{"num_attention_heads": 5, "intermediate_size": 768, "positions": "rope", "init": "normal", "learning_rate": 0.00261, "lr_mult_o": 1.5, "beta1": 0.9, "lr_head": 0.00813, "schedule": "wsd", "final_lr_fraction": 0.1, "batch_tokens": 16384, "doc_mask": true, "train_tokens": 158900000}
MLP neurons of a small language model. Each row is named by its layer, matrix (up: input weights) and neuron, and shows model dimensions 0-159. Each number is 128 + 32 x the weight over its row's rms, rounded and kept within 0 to 255. Numbers have three digits each.
After each neuron's rows, "fires on" lists the tokens most often at its 100 highest values on Wikipedia text that the model never trained on; "fires in" lists the words (lower case) most often at its 100 highest values on Wikipedia text that the model never trained on.

L7.up517:163148131121164087104125139116133103145069140129142125127171093121130094102142118163153105135101170114155071112199118092141093129164119113164101111159114132066135119149111099128119128105102082124057194164157101113150152108115092095089053140087142255133118174144184148146107108112086153146089162116137198147123125130140144088144122140076121119160122181070085135162171196129177110141147111081161086130149128120129128131129152145200149117099101067144135126099118105149160171066105170
fires on: "in ", "li", "nam", "of "
fires in: "in", "life", "named", "of"

L6.up128:126143076136143139124106168152168184129080102086157133119073180088130089101088167078160143145170134157142179086109140181125183117110113124141143101087206128088175153117098110166095144072086080109117116122132104100147123163104174062066144125151188137140087169158141138122134184161152193126147116174099062116158128115134150165145136087075155161115148155112189070112140075095158086113134114084134151163112106102145165168115170097073104151092118113110119108133140110080146140194122116
fires on: "not ", "no ", "le", "led ", "ust ", "s"
fires in: "not", "no", "led", "left"

L9.up511:130141140155135146177165122091171105121113149157083120175127145159149128167109143133146169111148162177121148111115184157121084131117116159125129170123151150108158099098119104112207132080179168128149148152112123102160083098087127156146140175163153116114109092157138125098036067126133124071099115185061063135099196146154112080133108181172158116113133070142132101134163148112113137139089066151125080084144105124187059105114170153125071106107203085173149101120161127104126102118077097
fires on: "has ", "had ", "have ", "were ", "are "
fires in: "has", "had", "have", "were", "are"

L6.up510:159151132095155140128148128123069115105109142109178134144084104091154130184141176118133062132121122169161145144164078180104097129116064115127150100114142083142157037070123142125153105087056152059143160117132065135121104133152125152104189103142185145100150129123069176131155120133147144098185191115086098148159096150153126184149125135086143106075125075143160155166162123115121171152101083115112100088180185105116167040139132113133144145142116120138142133169111155195141150089117097
fires on: "was ", "b", "an ", "After ", "uring "
fires in: "was", "began", "embassy", "after", "during", "to"

L2.up71:058119159132113122119130112111089160093133124119133196129116112147189134205156125137159138129119119151081075142142078113175144096149092153096154154173084176136133142121186215093183122143060124093105074148146164118128139105107083112124111130061078102161139139110152075139117152058090111120152136111082109072161172170151130148109147135152122115085158169102120111164157180138101177098131152124121075146127164172167089132149122101201103170092177145151108124143149150098117195145126079
fires on: "and ", "with ", "for ", "on ", "from ", "to "
fires in: "and", "with", "for", "on", "from", "to"

L7.up99:103115114073170160102160134159187076133084095095112201070192186133123120087108129127098154111110149095128117101135126151118195139156113162085100068106108138127125087100103122101156149221075141133128126137180044157157135115160097154155105145139111113186114107159074091168141100142086092206145173135094127131145111163076131075114114089083068119119093120142140127145142127123123114165160107164174134165151158117132165177142172156147126153068193142152124117141126150157141110117077112
fires on: "an ", "n "
fires in: "an"

L6.up494:138120187127062075087158177081084101105044123119148153097147137093147099091109047090137162116147145143098117157116118066176169155115093113133128144179107164144130197119137151138134139099128089119199112150140167146159147156123142142146097086123152153107135113089128069167098168106124065099094114117129154157109145084103198081141128164162138128111138101139082094124136132163103119079163127152104169201131141149145051199106129157126108146095114097127110136152136193152107153137058165
fires on: "of ", "ong ", "at ", "on ", "str", "in "
fires in: "of", "along", "at", "on", "in"

L5.up290:080106128152165141144186152133138125112083125131178109149197130096117129213117207142119147155119100170155084138107132168168106154129129116113120099127169139101107092124119126158171152142100112173111111136127046102146121152137138130171134041116112086150094148135138079124194075136152104168116133124128147069086138141124136086148086116080088147129057076119119089171132142112101082136130079144134139120136129085228146096115130192134088159091110162201131121145104151140162068103098172
fires on: "an ", "t ", "or ", "for ", "n ", "k"
fires in: "an", "for", "at"

L5.up484:145126164148135138116167081081088130149160101165129148150145140109125166134160137098152073152079166142157141101068147112104074148172044102138169052187084144136128053070110140172122115073145124100096175131128135142159136129116128100146134140094143185112049178126161122185105113097036093093175170131121103115134104112076097109123154109117145126175097108091131178075132122107121107204150112092171092163144139125187153131124116129119105172138136108141123149162150163109170117157128070
fires on: "uring ", "After ", "th ", "to ", "ince "
fires in: "after", "during", "to", "when", "with", "since"

L8.up419:142145119104156085105089128142144116151090137145161095125168135175148088117097103182163201153159180084118126200096142121170133150137129110158177086164175118137108159078060154100145101127146121131162113097128138134084134069098131138163088127140203123153093096168060094090172108118106092198120098114163168128178137135063136154158135114116128097099090103190174100181117132163100128168113108070153119189082074141112084141117158101121153172079193118143134113112126104126176156130131142
fires on: "of ", "av", "on ", "under ", "over ", "v"
fires in: "of", "on", "having", "available", "under", "over"

L6.up715:138193149148213083117193166118184164129185107135103078092110087200094100100117116122140127092120141125075093188170169129089147119135101110176122211127131132106104135114144132093117106163151159099140158068146135205132174136098136092130067075135109093120127168114122085086163133138138110163104127137102155135108146090160142150132090176049148092068126091147159118125136154154113143102137148140069099106130143162182127182140153134081209111119160120132135135092120140127158118085125081
fires on: "at ", "from ", "to ", "of ", "between ", "with "
fires in: "at", "from", "to", "of", "between", "with"

L2.up508:121073111122137149142149160146099124078066114129137185136152088105123115138124090073055103100094157140086156093169124157158146140144090080160135167123176113160060046141155164068109126116140113129087177190148084162202130180144148147132144120057199142114102201141104147131136120109199116130131128129110132137161125109129133130158167141123067138100097168115135139103099164135124123088169131161091195187153168109088180133120096096114093110075141097103134101150155068143134097127133124
fires on: "of ", "or ", "e"
fires in: "of", "for"

L6.up737:100060172181115174165157094163147139131116173082140086055140100158140098119066149096108160155146145147122146147176096110149097164118160129135097150175096142147137119116117112170080126133137098131103125066109075146099118078103123124171104138141087138131106109094113120147142155171108116137129073162078143189069173150117108071122135133077171111126140121137174137174105136098119142140112106130090126135126076129244165127054106109182167127094168149159190119155134089068099187114124153
fires on: "at ", "il", "t ", "ed ", "to "
fires in: "at", "reached", "to", "wilson", "built", "family"

L7.up52:142034120164150130157107139165161102161162103105151123156108104117123120136114157064131135129143093112069097124080139081147158140120122178175150122137129113079141105100130089116108149109128111110227133125139110177146156145116114126131155128117082098111126119185126056135131107098089099101173121144129080140168132187123165164148144129104136107129136124122101127120152159126065145110046054078154101133081167049099102193152132120130190169103089131189157138213123162116115166176082132
fires on: "this ", "This ", "that ", "ame ", "ing ", "at "
fires in: "this", "that", "same", "following", "what"

L2.up275:065085105157076175145118135174096130147117166143126135144130081142077156144113117117085125125131207118181142109180155173091133120157119067104150152137144103077125108133132132169141125137100047060093114097119086160179129139109101090190075178158152132096125122141162103113098138156157090074121195125127189092188141166197098144062121116125146162096096142135079131112102194136105092095118151144083143109135157157134161134187120138160135100100127076163130126175118109135144080122087173
fires on: "al ", "of ", "for ", "tional ", "ath"
fires in: "of", "environmental", "for", "federal", "real", "constitutional"

L2.up139:131168119093083158131130177148163110106179131132084096181151144151112162096139123118095057143113189119109152127170132124120153087153106098156102132128111133098111150141145168134080129162120181119077122144091127142178140167147077134110109146069171107141103111078125160061107084127123137133121138136125110101087158163197182156137073116108117152132100156150221152189127186106139204103132138182078153109066073160117103178176107082156101122115113109110138088124097088158130116094093202
fires on: "sy", "of ", "de ", "Sy"
fires in: "of", "de", "system", "systems", "synonyms"

L7.up399:154082085141131123144092118155110143118115079116136118138164150176147118166133148064148115147167135128120051130099154104133084202148128113136141077199126146153160131120160132180102131151165080103133127196122026129137120105099044128105129106127126130146085121133116098160140074104089146127121171129158126112168168183151148095104134145105158085139072156117159149093121144169106150141092103133080179173054148098164109117157009150137153153111154103106160180108119102136112116088121166
fires on: "t ", "the ", "A ", "uring ", "ame ", "Al"
fires in: "the", "at", "a", "following", "during"

L2.up742:157088133102196091152096117129142150122076174105158075193143179074133158140148108072108135128107163089092123123125081124157192088122097177081139170096092109152199108109164137116144139085146148159091169169144098104135154156130100100157144126091169149146083171179174123123121092112079126097164166132109171153125116209153091116157147132133097125094118155141092115173096121087146153111188154093107051136131144095172166172122072120109158187166109095128149096110156120128108112061111133
fires on: "is ", "was ", "sk", "e "
fires in: "is", "was", "see", "skating"

L7.up312:120158094162139146173129103188088155159108105104130123090137182086165165079102165151117118143174131083116175113147126099197119177127137125123092070120110109130182199141074121122113140146120122086065126180105133120164116086075166110166181142113114165117086126119099163097143107155106068140117173152183143177136113094150105115090126156078165117120123149131134131115181071094095180097116135124071153142119087131142140066134121097122141167117186249086110128115119094146120080127130092
fires on: "a ", "A ", "the "
fires in: "a", "the"

L2.up406:166089113108112133171216147084180161126148146114159129080088146127124112111129124087142139092158138159108120114145181125161132121125153120176177098149141147142070128074082227113115128111174080138154174096108160117088068114126140111135139144085096168094122158128079184163166155068088045121137148123133177149131165160127110149125187105072154129089073114069151176143122095148134132163114124103141132105128150145066124147123101096175119148102120114172156168105049108106109129080109082
fires on: "ince ", "ate ", "uring ", "y ", "om ", "b"
fires in: "since", "date", "during", "from", "by", "until"

L6.up54:155100125155169130136143121126117187149163134147146193152104119123126074106131121059107103148162102095129088051095135144153148111129117103091146085134176121098082094052045142150145101110158148109134136143124085123161125141061102123103133164113113150111111134049181104126141126182153150104148108152147133175044137144119169122150115128146220137124125125168164194127140194094128186166135147122171125160126142150077104158111125154129191121122134085154148112156102095117185102095078061
fires on: "of ", "the ", "t ", "ous ", "al "
fires in: "of", "the", "next", "previous", "further", "final"

L2.up764:171145187122163131139098151195137125128137149066179137110090156111102102143145158138109118151092150077180166165172154098143120140083156158190073109095112093102126111164086139149117113100155040115101137072130154167131139120136156101141085070133103123146124095086049133150122180063160096121079168107102113121127120183182117166151116118075137151128107104143180087131191133144142101120167086198156159123113026155102151128144064143132143100140146125161142120114142119143155158084119125
fires on: "Yor", "ra", "loc", "govern", "Loc", "eric"
fires in: "york", "located", "government", "local"

L8.up144:095112134149160117123097141097163123129170096172127127156057167185162118102103088182199143043132141097186068126148192158146108150111101148121145097160125122106122115114122109160159127075114085101134084120121088173149110152114178134136128076141142130172134148112222047087142176082129131085120161153088151110142140124152162060080112118126109098111129132186144124146130120071126099134171157101161040113117086150137127148164143073114140125132172127148154140099178120088183151142131106
fires on: "and ", "ed ", "to ", "of ", "ite ", "or "
fires in: "and", "to", "of", "despite", "or"

L8.up647:135167109155110150128123157142162107130135148120133141090125130077146086124139110090094124182115167120138105208166153129061109128127178105090138125102130101140065130106148145119137164176118184101051197104170051142149201130169138139116096237157113141107112152049134111132090073119106068155089164147122129133097146142064115096148137081133084181102135133090158166101132111106143104177167111068164130158104143130138155154095106085151082166106185140109120084123129136100125132145137110
fires on: "an ", "Pr", "ed ", "n "
fires in: "an", "named"

L7.up715:095130118174130090115094118127175148123114154196167139137141124081118076111121096140134139154156114111113130144146166183140141148148066199111174122113129156168132087091107157125088153199121214128064069127152146141108114088147118107091170117126184114070094134118149113076158105107102167174103172089107087159083144191116160108111118139099116155145147155165126132165075057138115139134162171125140143116106180102181082138123179101149123107080117115120152085201149105125059082114159094
fires on: "the ", "a "
fires in: "the", "a"

L8.up80:112173131168077108070111161161139117142115147161108151082174118120152075111114075138168125046121133175159104178131127054102080085123118135163092115168165103116124157146085088128165127127141112087168081086127110169160121149110129179104089087110137135113088146159164142118234180120158151126075098115176148079126127097161127122137162157099185119070145133146112101163105098162121080108104079136124098111168147099109127151111141118104151198099177169111115134155116169099198175147124091
fires on: "at ", "in ", "under ", "with ", "of "
fires in: "at", "in", "under", "with", "of", "premier"

L8.up569:130108113140204145083098135216181092198101137135111201095117105110141104086115095094065125126138153105159162115120133149151155132147097159139089123152150091097188122142096091151096128095088157067142099148196113134071128145120142150142103153162127098164064119105162112137124121176102103153185152110076089125137087140108129170111154096128164125159149200170146098167097127121111141116135084086112161118139153151143095105155108135074142177125141093109091141099160091224196149110168111
fires on: "one ", "ch ", "no "
fires in: "one", "each", "no"

L6.up108:122130058138118103113061094176178135113116125169096177124114097158137146147102160179143113135142129139166132072132120083223147109169130112169167101150215113140135081073114181117132163166085161122085115136117154097175147078102089132136131156125131056094112170126158197118101134180085107138124124106064113079168157107122148117149146103099128148096190127095080099096140188109084118097114124175074101137153137143114115134153165120142133126186184101097126081179109154142146105092126153
fires on: "of ", "the ", "for "
fires in: "of", "the", "for"

L6.up434:153130113118182099122122122142116075129037118148157145135117140146130087079137083146146078126160136158158100112084165124147170078075161183150140103226143114130188139121081110096126120136125184129122122147133153155181162151113185169159143064095083142078089178066153111125130111076123133170140113104103174137111090139061142139148123082084174077113122112120134139148093143133149184154151145103135123169130144073150128098058135128133128091119080130112100124171063125156204149118132171
fires on: "of ", "in ", "ear ", "e "
fires in: "of", "within", "in", "near"

L8.up21:126135131187104166171158157240194135111105093088115134134194121104115137078106126126123046124154127198132105141147138125131125126166186107120153129148144120163112127097142216148125104098111097084139114115156089102137158174066068139138171121123142138184082099145100076143152134128139134152150111116129148126141080133101119131096150173157166099076108151084151108131110208128182091116145082132108102157112160149114145084127153096117152136126057090131124083163145112068214121132113110
fires on: "in ", "ome", "of ", "during ", "for "
fires in: "in", "of", "during", "sometimes", "for"

L5.up297:175142101103156130158161184168136171211098096101101075142143111092214153118127146124101103125085165096116053111057167107129105121114149123107090093149110153182149135115185140152111175098125133131176140084125104131156195053173130104115122128128110135192081169130110146152078086103127145149096125053110192169068133171148146125135100082116157106108125185175152083180118132125120141146153092071124093117085112106099118181105126150142107121145136135134085120115178155091128109116138151
fires on: "is ", "was ", "ed ", "ty", "ted "
fires in: "is", "was", "directed", "described", "type"

L8.up645:178137109126136083121112180087135163154115123163164102189106140053099109130091136108130081157155171069110167140112153133112097114151142159074131107128102125175116095076156098132224123126140133083079088112138106139121179115136108161164112136144141173196099132106163134161151099160075143061104161103188175138113097116156208115138103151089166084125121141124155155170089139091133128159141141144118129125023148132112181178174138111113129138156143085095112138141177094100156127128146058
fires on: "was ", "beg", "our", "After ", "to ", "mon"
fires in: "was", "began", "after", "following", "to"

L8.up209:144146080116102100142105141104104150076136200125085104088121147112144201111127148171133158048099128142101119134145123172093134207087110161128113100125139108126107162135141034137148153171128160101136174116128139106130138162126099119137102150117097023169167170151141091082095108143140102147157105136090110109151144068148130120186161119164094135118165096148131091138163135107115136170142075108096074162096147096122134126135195149110098127071143170089179177150185116155191105159107071
fires on: "had ", "have ", "li", "and ", "has ", "en"
fires in: "had", "have", "and", "has"

L6.up310:179115140137135111125105146164159133166126124090132150055122131180116119071099148115129143161140115164125120121063146133185163144118118133072094126163172084138134028141136135173143128149129170147189150155188081121147165109125138095142108187218062087119145089120157126110198085115119094145123134088104082125159101195101080166130167132113108165084106136101160100157129138121115154158101079139104167153160121086166123147099189141146138082142115126152083131167092058165111182118131108
fires on: "y", "one ", "part ", "as ", "a ", "an "
fires in: "one", "part", "as", "a", "an", "that"

L7.up32:180143122054110148086125157155160134148145115053149140159077127137150071110140152121096103132155119177136173086118117139089141108154102095093147125169126122116120117075143125054116127140108095112080139141079095161164130119146170140109146125108124116180122162095217163110149153150133152175159128092163144119126110061124126118164143138076154124172138100150117145175102106123184113130160113089164038141139140115164066125131237119120107065123117171114148086117179091105169168150069154
fires on: "in ", "an ", "on ", "id", "of ", "for "
fires in: "in", "began", "on", "of", "for", "started"

L5.up308:173087114090151123111099164135114095141183135160121104065124093086096144107210167119158116160089114141108129152157173092115143125101143102086118111148165067139146123050124135157163161081131020119141156109091113160127141143141177129136092184175144100146128123116148128112117097155171127167170153144112162116032128133134154088163154155132145162148176155083124142143069151173092089173121163109099191135073159118073116073060109151124130113129142095149139098113151166099148131073130102
fires on: "th ", "d ", "second ", "first ", "st ", "eld "
fires in: "first", "second", "third", "fourth", "field", "record"

L7.up100:160171134120215127162139126146148110107104137182150164098113185190082120091130091113161088171123183092125123096153168170130122111121118076179185088153103154133161093037086134131143088093149149116141089102089127051102116080114117143136142149134085201133106087152140154120148126138082180138095165106147128152127127142098087122170163159127130105141057115161134124162107139137104146124131140172152098116103120144187087155177092125146099134138146125147173092184066145088091093074085085
fires on: "the ", "during ", "uring ", "of ", "in "
fires in: "the", "during", "of", "in"

L5.up760:092206154175157162182127095169071142111084080135149139154100072072149111131120152101112176073118139124098131114072175153096167123123067155098158140100120117138100141122156142129150104118147065131172132148157126147103099117161119121118108060104146121134116156096113121219083105072124142104157154135135155125168142127191164107067117144123148108102092122083112144083162101122119185148174149163157159132063092117129214083099132112080147161125149085124196144142146088151095106119115070
fires on: "is ", "tr", "was ", "eng"
fires in: "is", "was", "length"

L7.up714:100126096156087138125109109153137175069131133131142183151059122165138141094174103129146120130204122105086135081150159132174081117079138132130126121156092131231107139144101185125213100126158171144134157118108174086135128114136146125070126151083091143128080079129141173148136194107129155154096139077089152104212068181132115124116101149094138069113158138132114109162092130184098147104069133068133146144078142119154127105106146119153120084149105165135085123149092128077138167076121128
fires on: "in ", "on "
fires in: "in", "on"

L7.up317:184082118081078138118088096110069184109081120140163151085189064183094127106067086145130094089099185138123168128128110176125129147136113130158169194126119178146116097135145151088133064119120059111091144120174121110123128158138118195134104149094136130142118198162143183163183109134108101121172058162145127126126102129111138170128141161096138122145163078123125125136130145082129088069116175114141068149149125115183067159118156145109126206114095142115143103169148135081155120089120138
fires on: "in ", "go", "from ", "during ", "att", "o"
fires in: "in", "from", "during", "going", "goals", "battle"

L7.up440:187132125116190137170096143181203101125131099085121134129117162088108142151126165153122118116130163158113114147145115133146108136112126132118108095153105098157111095139140095081188161114125102186091138120110095123114083090107159174136121151175149190175099050181085073117165115140105130194162105198090079135139161189139125129121102163061138161083120095147159134132124115101156142090168053128130121087117116110163139071089137091137084181083189109095173149079154135098140111175119082
fires on: "the ", "an ", "which "
fires in: "the", "an", "which"

L7.up553:155150101141151173177156191135125144091152075144089106127096125106117130099125137112155120136161135133107102120167117163121097121181133099145099094135203130154144102094191212129095144134097133067101089160152093116118074101147094132150157113151151117145084117140179150137139181148074129133112133151100131135118089121140120093184119231169149086123100099093080075173132109109139114089202105130127133179106134173149047143161121085200122155096145141104178116140124094114090096086141057
fires on: "the ", "his ", "their ", "ally "
fires in: "the", "his", "their"

L7.up526:118111049119088141164150128100176196107091075138125145185116186156159159105113077135127172133099147112126075068054157056170175093124125128120109119154132162189153186108136172066137125127135099178112099141085094114161142104141083160086112128082135100088111136171167162125153122068085144150108145118150130129120085140132158110160115122144129142115144168143120176105120215152106159148140146133100131130118138125139068104103162160095115189129161156157180108155106160055156109102157075
fires on: "the ", "in ", "er", "on ", "of "
fires in: "the", "in", "on", "era", "of"

L7.up496:135132132120124073160148121041135133156090148157111176157114089087105128182111133114141128146061165134138066064122150123122114161122125138150160086085140145134163092161076071077178156165116116145134120076154076129162130181119149120148116094125061139134150111125153081135112134140103131135180085192130142101111116128189083175159114170115111126068132109083136034102139136161083151157162120176113087149094165116125142083215150102096106121121119122171191154170086143110125135098091138
fires on: "and ", "in ", "to ", "ate ", "age "
fires in: "and", "in", "to", "date", "age"

L6.up617:167175116097151107160136108160133157159115125070104097090147109088104151144158101188149186125069116095042102116132121127156171156126141120095170080171138172194099106090117157121138155138169148093129119131133132127098184130100146113073095132143118139102108123207114175158119107135148209128135215144164100167086149162114123135126124109057102152166101091153168174121099162080182122109133132141072166129139139074142064102138145070124114132137147114131112106172074108150094065090141121
fires on: "the "
fires in: "the"

L6.up592:077169102094075173119140069145126066146176172125110132119105160139094122154142194182112153188136143160153159104148158151093117130148157118143093114153155147075154109114107156124159134174118156127122140103126074055141080199116031173137165127133192139128120163136136088079174116146104110133114115083095135146055150122138128155121133171097136135121066150108120140132062123091135121170102140110111126104182112059155090156104155144156195143090135101146177121115163139122104053115164156
fires on: "his ", "a ", "is ", "n", "ey", "on"
fires in: "his", "a", "johnson", "key"

L5.up206:154148168187123162103072101173097141143121143143152166122105115124113119093162155074151100108115162115076155115148164141158045161175130201143099111158104069145158105114088180109088126087157156135161102112098095142099139079145127060133130146113177187123084151119045127094162072097111067148131165099150144169136148145131086074186086155141191108130133133101096108135142186137091216165133130110134131140149190180116122130166110114146123116104103127092138161088116130177112123161109113
fires on: "a ", "A "
fires in: "a"

L6.up253:139096140091159138069153117154163107130108119108179142127115184099131119102146166170227149151121089086138156098128123131123152129080122126149116113150163118127079156194085053140122074164107131130147128086089114160134145158099147137154116100108119110107128139073157144150165144101083121195082157163100129151057130172145082139152172036090104109174140121171092121130075082135088101103151164174157088150106119129163131167161059135114203114067138128078114182152134139130154152116122112
fires on: "loc", "ber", "Loc", "popul", "riv", "ip"
fires in: "located", "local", "location", "liberal", "population", "municipal"

L6.up547:120041172161155122143120111109123154070105111089086129135103045098087145092093164177168139112158145193083187118105106122112106134171165093129115122152105129113156142103146120136126140158127170091087147121120075144116132130081130112131154150178135109130096124117156095118095091233145190085185155116085141119108167133120124113177097139032152145090160124102123093094128170129105058115154162149118093122112157092169160151091111096166132128099205081117175136130167121140117125182115150
fires on: "to ", "rele"
fires in: "to"

L5.up219:143101153092081152102124133100134120150079088170117162149092179162098194145097093112168195114145077124158108133145088174143103155148110156131064110122105065153064091112120097160128117098038114117152116167173098141133191123135114134111146114062136158146091122167147147089145152166147170114170143109176069142097098143076131136082160154121108092102129160157081145169088111154117129078123145205142121152150126113087149142137083135098158101139082124097164136184207113092112161092107097
fires on: "ubl", "serv", "publ", "present", "inv", "of"
fires in: "republican", "conservative", "published", "republic", "represented", "public"

L9.up573:047149142129135075189095125154143135165142157180168145146100094093087173114144156143112118118110150124205143180088174127140090136047101077138111064126139102134225101077115146165099120092153132127148122133132110095096128107088098161160121159144136078116079139099122158140141071104159114120137169199073108081112153140123133092078139142145130129124135166175105141169099121122125145138101108143121111105167134141226159122201140140138117108091158106102117157135128136159107050112189108
fires on: "a "
fires in: "a"

L2.up636:067093086099173064129104141119109168150125151070124149141092149141040165073103110187109133114165119127100151106109114140174136102058108130134192113150100117144204197107135108118096192176146159101093199150159162163129099157108155154077136138130135110082124143107115116066210082155126120133161133079133135122101124174193083189151111183110108110099111165178107134135132108109098099106146132134160128112162111106160147172167113103132135085125119103140106104103141108171142110134063123
fires on: "di", "Di", "ri"
fires in: "district", "died", "did", "districts"

L2.up497:126136105151071121076144109123115121099069146148100139165121149145161193149141162095108120147096145096123121168175124191110091122095079124127116131168158133085146151098145167173184148052118129082177133121132095145115124060126187174107073107119186166154136155135135152187095130149080140173167151126089133154038131146144155088127101091183137090170116106133063129167115091135145138088108137208110133151176103141098145064133071109166073109134156151110128159167138112156156124085098129
fires on: "ubl", "publ", "res", "omin", "gr"
fires in: "public", "published", "republican", "republic", "nominated", "press"

L9.up674:127155129141140164135130139115154117083090117148133141114180159116090149181147165165102120142138173106126141093106126149074059162095112130105178152142126107170134127159155101122112061120142097151135137131137125121084122126068087133157081152070156191171127125088144158131168110110167130172114109136112138128146090186047084102117085119176129089102091121077121148123111191169100113166192139147076069112146069157155115171091108105132100165097184142181169095143126150118099081140172027
fires on: "In "
fires in: "in"

L7.up19:102114092134100168151123110162134212116104096143106126153125118120120202147157137077121127154170118114140067146121131070144144140193076097151123062140156118125181126127127095105123179109129114118094054112136113134178186145114095154064187167106158150142099133113167116074108150134114131174141088208153098118197104176147121137126110149120182179108116155118126150146156126118149124153138167177106094153125078138157159064102047101094159135105182081130155117175139134101098143149068158
fires on: "the ", "to ", "of ", "in ", "s "
fires in: "the", "to", "of", "in"

L9.up135:083103129089105145153203171111141171116104113169123173095123097122097118129131139124173120096198158124092185148203088132158182175136083080201109144141129121147153119086124129091127126084181104115185092097137076157197168153098133079090126080093171150142061188169097125083141115110136180167147126133173074101121094132145150112158134119108134112129066167074116098143165107096129138132161109070073128136154154094218119112143138124105110135146149099138129111153115119118135127143075127
fires on: "to ", "for ", "from ", "in ", "o "
fires in: "to", "for", "from", "in"